MLP neurons of a small language model. Each row is named by its layer, matrix (down: output weights) and neuron, and shows model dimensions 16-207. Each number is 500 + 25 x the weight over its row's rms, rounded and kept within 0 to 999. Numbers have three digits each.
After each neuron's rows is what it responds to, as a language model described it from the Wikipedia text at the highest values.

L4.down466:490469461497491537570517543523524483488489489472512491460502455489495520510513507475498508497499511487480459513496499498564507520474518575489473472466510495477501531505508554489501443514499501533506493533512452511503508484473505528489545536478497477525501501466488495536501491479473492504550469487549500464503495431459479516478573517530496538444469493473514511505503486499505486477501491524540540505513512488486482508487489491446530502493501459446486494500546486491476508517511509465513465504496490512490504512484519465533478541493461528541497526476490471440490507506532547513
Word pieces in the middle of a longer word where the ending is predictable, such as Dun-fer-mline, De-ce-mber, ox-yg-en, co-ura-ge, also byte pieces of Korean and Chinese characters.

L2.down201:521488466542510499499494495497451426515446533485497496485453496484478484542468485485506452485498451498543522495514538528521526493474530498466511481498500488491495500470537570491504456479493528513500522541478450480489510537522476538505499483499538497462486494509471530530536497515489523513481506515541467487505495470462509495494486530428530504502478501531493501504519515455498487493516530507517549473513521487497505494484509477464516478541491524538512502528485506503505502475541502520491463478492502502503527496494463527477487488527506503472483545520496519486498507484489443529
Words that open a subordinate clause, mostly relative where, which, who, that, plus when, until, although, and the closing = of article-title headings.

L2.down423:494486496450529487542484507490503498499492499520503499486502518526445427497491456442449508464485488472480491520525486484522525498500545499484468484482516449516511485501538492500511507466570503517486502514463510506497442490496493534473507524530537487544510505519451498544536510490502491475466524495526509507528530511497539514494498525504500525507494469485530509511524491473459506531496518497481481482511524512497497524538464525553489486532542490492509448507502470478524534515443507495490468520487530483495508474513507533539433530531499485484518480522510498492485499524471456505
Colons, pipes, dollar signs and "New" in tables, schedules and track lists, e.g. game times "6:30", "@ New York", "Released:".

L2.down449:470474489497521497521561514518502519516510512462466538485480485465543478501499467496489554506472473519523462489491506513513504478493475508509518519488463516462478539482507506531506498479485515517481514500496471550534472505447505481506487536496489482515486494485537474497498466454478488502494505515522496484502473521474509532499522435493530500525504496510509516512501520534503488503510504441516523516517464504503455518482529479482501520521564487475479485464483479496461530533523479481521546493480467515510504494493509498532500544506523501498500498469478473485506497500539548475
Short word pieces in the middle of a word split into several tokens, often names, foreign or technical words, e.g. Des-ce-ndants, aero-dy-namic, Lász-l-ó.

L4.down123:502554497504503503478470473539477497537534487513493520522521516481483441502466524432534469525442504456576496471472519516530517499489521499508532474512506546499496525456506501483481535513469497523520540467514505523497500485528518508491482542507494496518492524468499492515521493493506497511512508568477494482490486492481511515514555527484498499486487517472544499488506498524493503452507438458469505499483543496500487493496527511478474469469493506435529460520523504490458510468488533507464538490517507497509512484530495516527508463502519472541486446512500523520498477504495504480
Mid-word pieces of CJK, Cyrillic or Korean names and titles given in parentheses after a romanized form (陆…一, Мік…та, 終わりの…ラフ); weaker on English word fragments (des-c-ribes, compl-imented) and list dashes.

L4.down567:525457473513487536498465515472539492485489539520475492513528490480480514520472483545467510551506530524517516504462502509504485545510542492523482482527512475483538500506484514534512500485494496523529485533503490507445554514521511496482484509481502516462470482475506481462500446497512443475458531484542489474505452491487498500544530493505502457437491521483481514508473555499535507470483519517497529503499491525522490503497473496530522465499509499545512513524512471537483494444476474519518515522517543515516503477470530501511550478495446507478497543506529439498506454520518502456
Field separators and numbers in tables, URLs and stat lists, such as table pipes, the colon after https, and numbers like +22.8 or 0.

L3.down322:523466496519562513493569487498513477544511472456536488501513513504515498499512536468542501494523499490479446481524520490462471530435517485494508500477490499479515519470495481496472486501553491504518508507497494493513452501480531524479487501517437520501480501522510452517502481486522512487463511524536505508503474481503522535513523511516459487467530507461535497507497492516519515509486536486546500486544482526518517512479490506478519476518498486496507518443492516532511472542531509527566520512464512509468539492552507469474477458535476547510472480480477504471477504526453508484
Inner fragments of split rare, foreign or technical words such as neurops-y-chiatry, R-ze-szów and meso-pe-lagic, plus a few predictable words like also in See also and to in according to.

L3.down199:480543497540517491510488515463494486532544512457517512479487467522531491559528498491538502534493504503527511473499483474523473517504496542523461491498506532571486461490520481542487498524560526502518449526425539506493512519462521454494500486527493513519487447476514498486533514522499493449530444526517494469471489502499497516533489522486487520556487484514549496494491508516505475485559498507494501509501528483522505447477497496482476493506461505503473494484497497466454480497456469513518478507546526483497516510487499481521465495515475467458454536492477506508502460508501528503
Separators and connectors inside structured entries about albums, films and sports, such as listing in Track listing headers, semicolons between release dates, colons in track times.

L2.down89:467495502516522488498557543528513487516490521447508443508514473508490497516509498507513492501501490526487486501470484522485529509507468533517467515503477493544515543445479540524483505492483517506535498546498458458538494526500518528460481509489523539534471480542496548509474447507482503498490512509497536521495483463467516548461526497507509504504477487484527559495460503530535502457477501512545523492484494501516511489486490505455504476538537439529501501505492478457465537500494452491497480513506487492498545450488510503460497466492502499555500526504523503521481545454453533524
The period after abbreviated "St" (St. Louis, St. John's), plus middle pieces inside split names and words like Pra-ha, Tou-lo-use, Bl-v-d.

L3.down525:485492467548474484515490491513481485511492450454522502447451513499510502493547523505464508459492524471527528512491478501506551505506492498471508557528502497481467512491533507489482470459471502507542483510515470486558487555491504480533511503502519511477525460519536513527521489503512505505504517507544460519508500521497504510504498494485530523560496497467506516455537496484497516466512492501489484517519466519500535489499490465445443459478541521537523493456449523511487525533518500500512469489474540540497529492470486533534498520486530463515483507513513532510483491520490464459
Interior syllable fragments of words split into several tokens, often vowel-ending pieces like ha, ta, ba in names (Marshal, Crenshaw, Manhattan, albatross).

L4.down632:496490553526514473480513505527490486499548497464545509519492494547522527497511488482489517516471523521505541455510520516502558504501531460406520495471529504507497472532546528502479494495531515475456438557479486475563484515439537491502502485504496528494487482513528500465487507522498472474493493529497537468502494525505466470480502491506478558510497486528509522486488503502472500486494461465486503441481509491524520488484494471510509497519488506466506512519497513502503523481514551510487446466522510484524514491482491485521513514510485511491492456526491494519509520457492453477
Punctuation and symbols right after a number, mainly table-cell pipes, degree and minute signs in coordinates, and periods after years.

L2.down33:467461409517539519526467488524495489491485513472496545493478536514502472483507503500525486505489483484493539499500528486505489495535521516484511513549484497493523513487511473508483502522479531462497473471454519527510461455503528491516508500543485513521508481542517531547518492508511558483459495487505488476523496475502492490478476491493496501558458500504500531491531507488489497501531508498465461476481514540519487504467500523513484484489535543490550480502440514544542544490443477517501534449512537502444507521486519468538458500507468526514486502505452449544496522483528496507
First digits of numbers in tables and stat lists, often after a minus/plus sign, pipe, or opening parenthesis, such as −9.62%, (5.35), and Total column headers.

L4.down71:478491486502474466539489538459531453469511494455496542471485518464472537527525530454471477457492468502481562479505522511443454501502479490533543502468539539532493501488496496524494450480493502511520516471531486538490504488516482517493493487528513515457502525511563517522493478510478462583483517459528517521487466505517499493513500498469514514580503480518474491502522513507530482559491498474502492499533511503515474479511468481499514471546488538516468502512452490502492522507527498490505479474463506488504511499552517450515490530501504524474511499516530477482483486502522504473
Words that start a modifier or subordinate clause mid-sentence, such as when, as, that, more, commas, and adverb endings like -ly/-ally.

L2.down55:493483531482466515505474530524479521488503508509520497492472503496486481514485467516569491513470494474493498488472503543498529495503552523482527481504492500484457538495473540470515491498480565517489476494501485462565500528495485531461497525484520495489516469501491504443454532505528485487473499467490490544496464498466489482515513467529558475524523515512481533468511454557497493491522519530515519488518467498518435511524514546486492491482463503490516478509494513524490453515501550495530474518446470522524483503521487491477504517490534495518486468521521515469468489497531517544
Second pieces of split words, especially surnames after Mc or O' (McCusker, O'Neal, McDonald's), plus line breaks after short biography descriptor lines.

L4.down363:480528518528526563483505456489480462562517562461538508443515474510491492524448470513469505489472473490514513502492551509519527494501537499503516521491514505529493521518524490502502463529490506496493471524481453467512511493515529507479489488486538543494469474515500500509481483512457505482520513499518527501498548489511466520490518478449448538492502514488519461502490477469548478463492470474482486523528485481505520499494480477475540515504488470516478529490462525500450512534497499509505487511510524507488452494531527484487478548509488497496459523532494511538521490531447564526
Fires on word-internal subword pieces right after a word's opening letters, as in Pl-at-form, Sc-ar-borough, Shutt-er, St. in place names.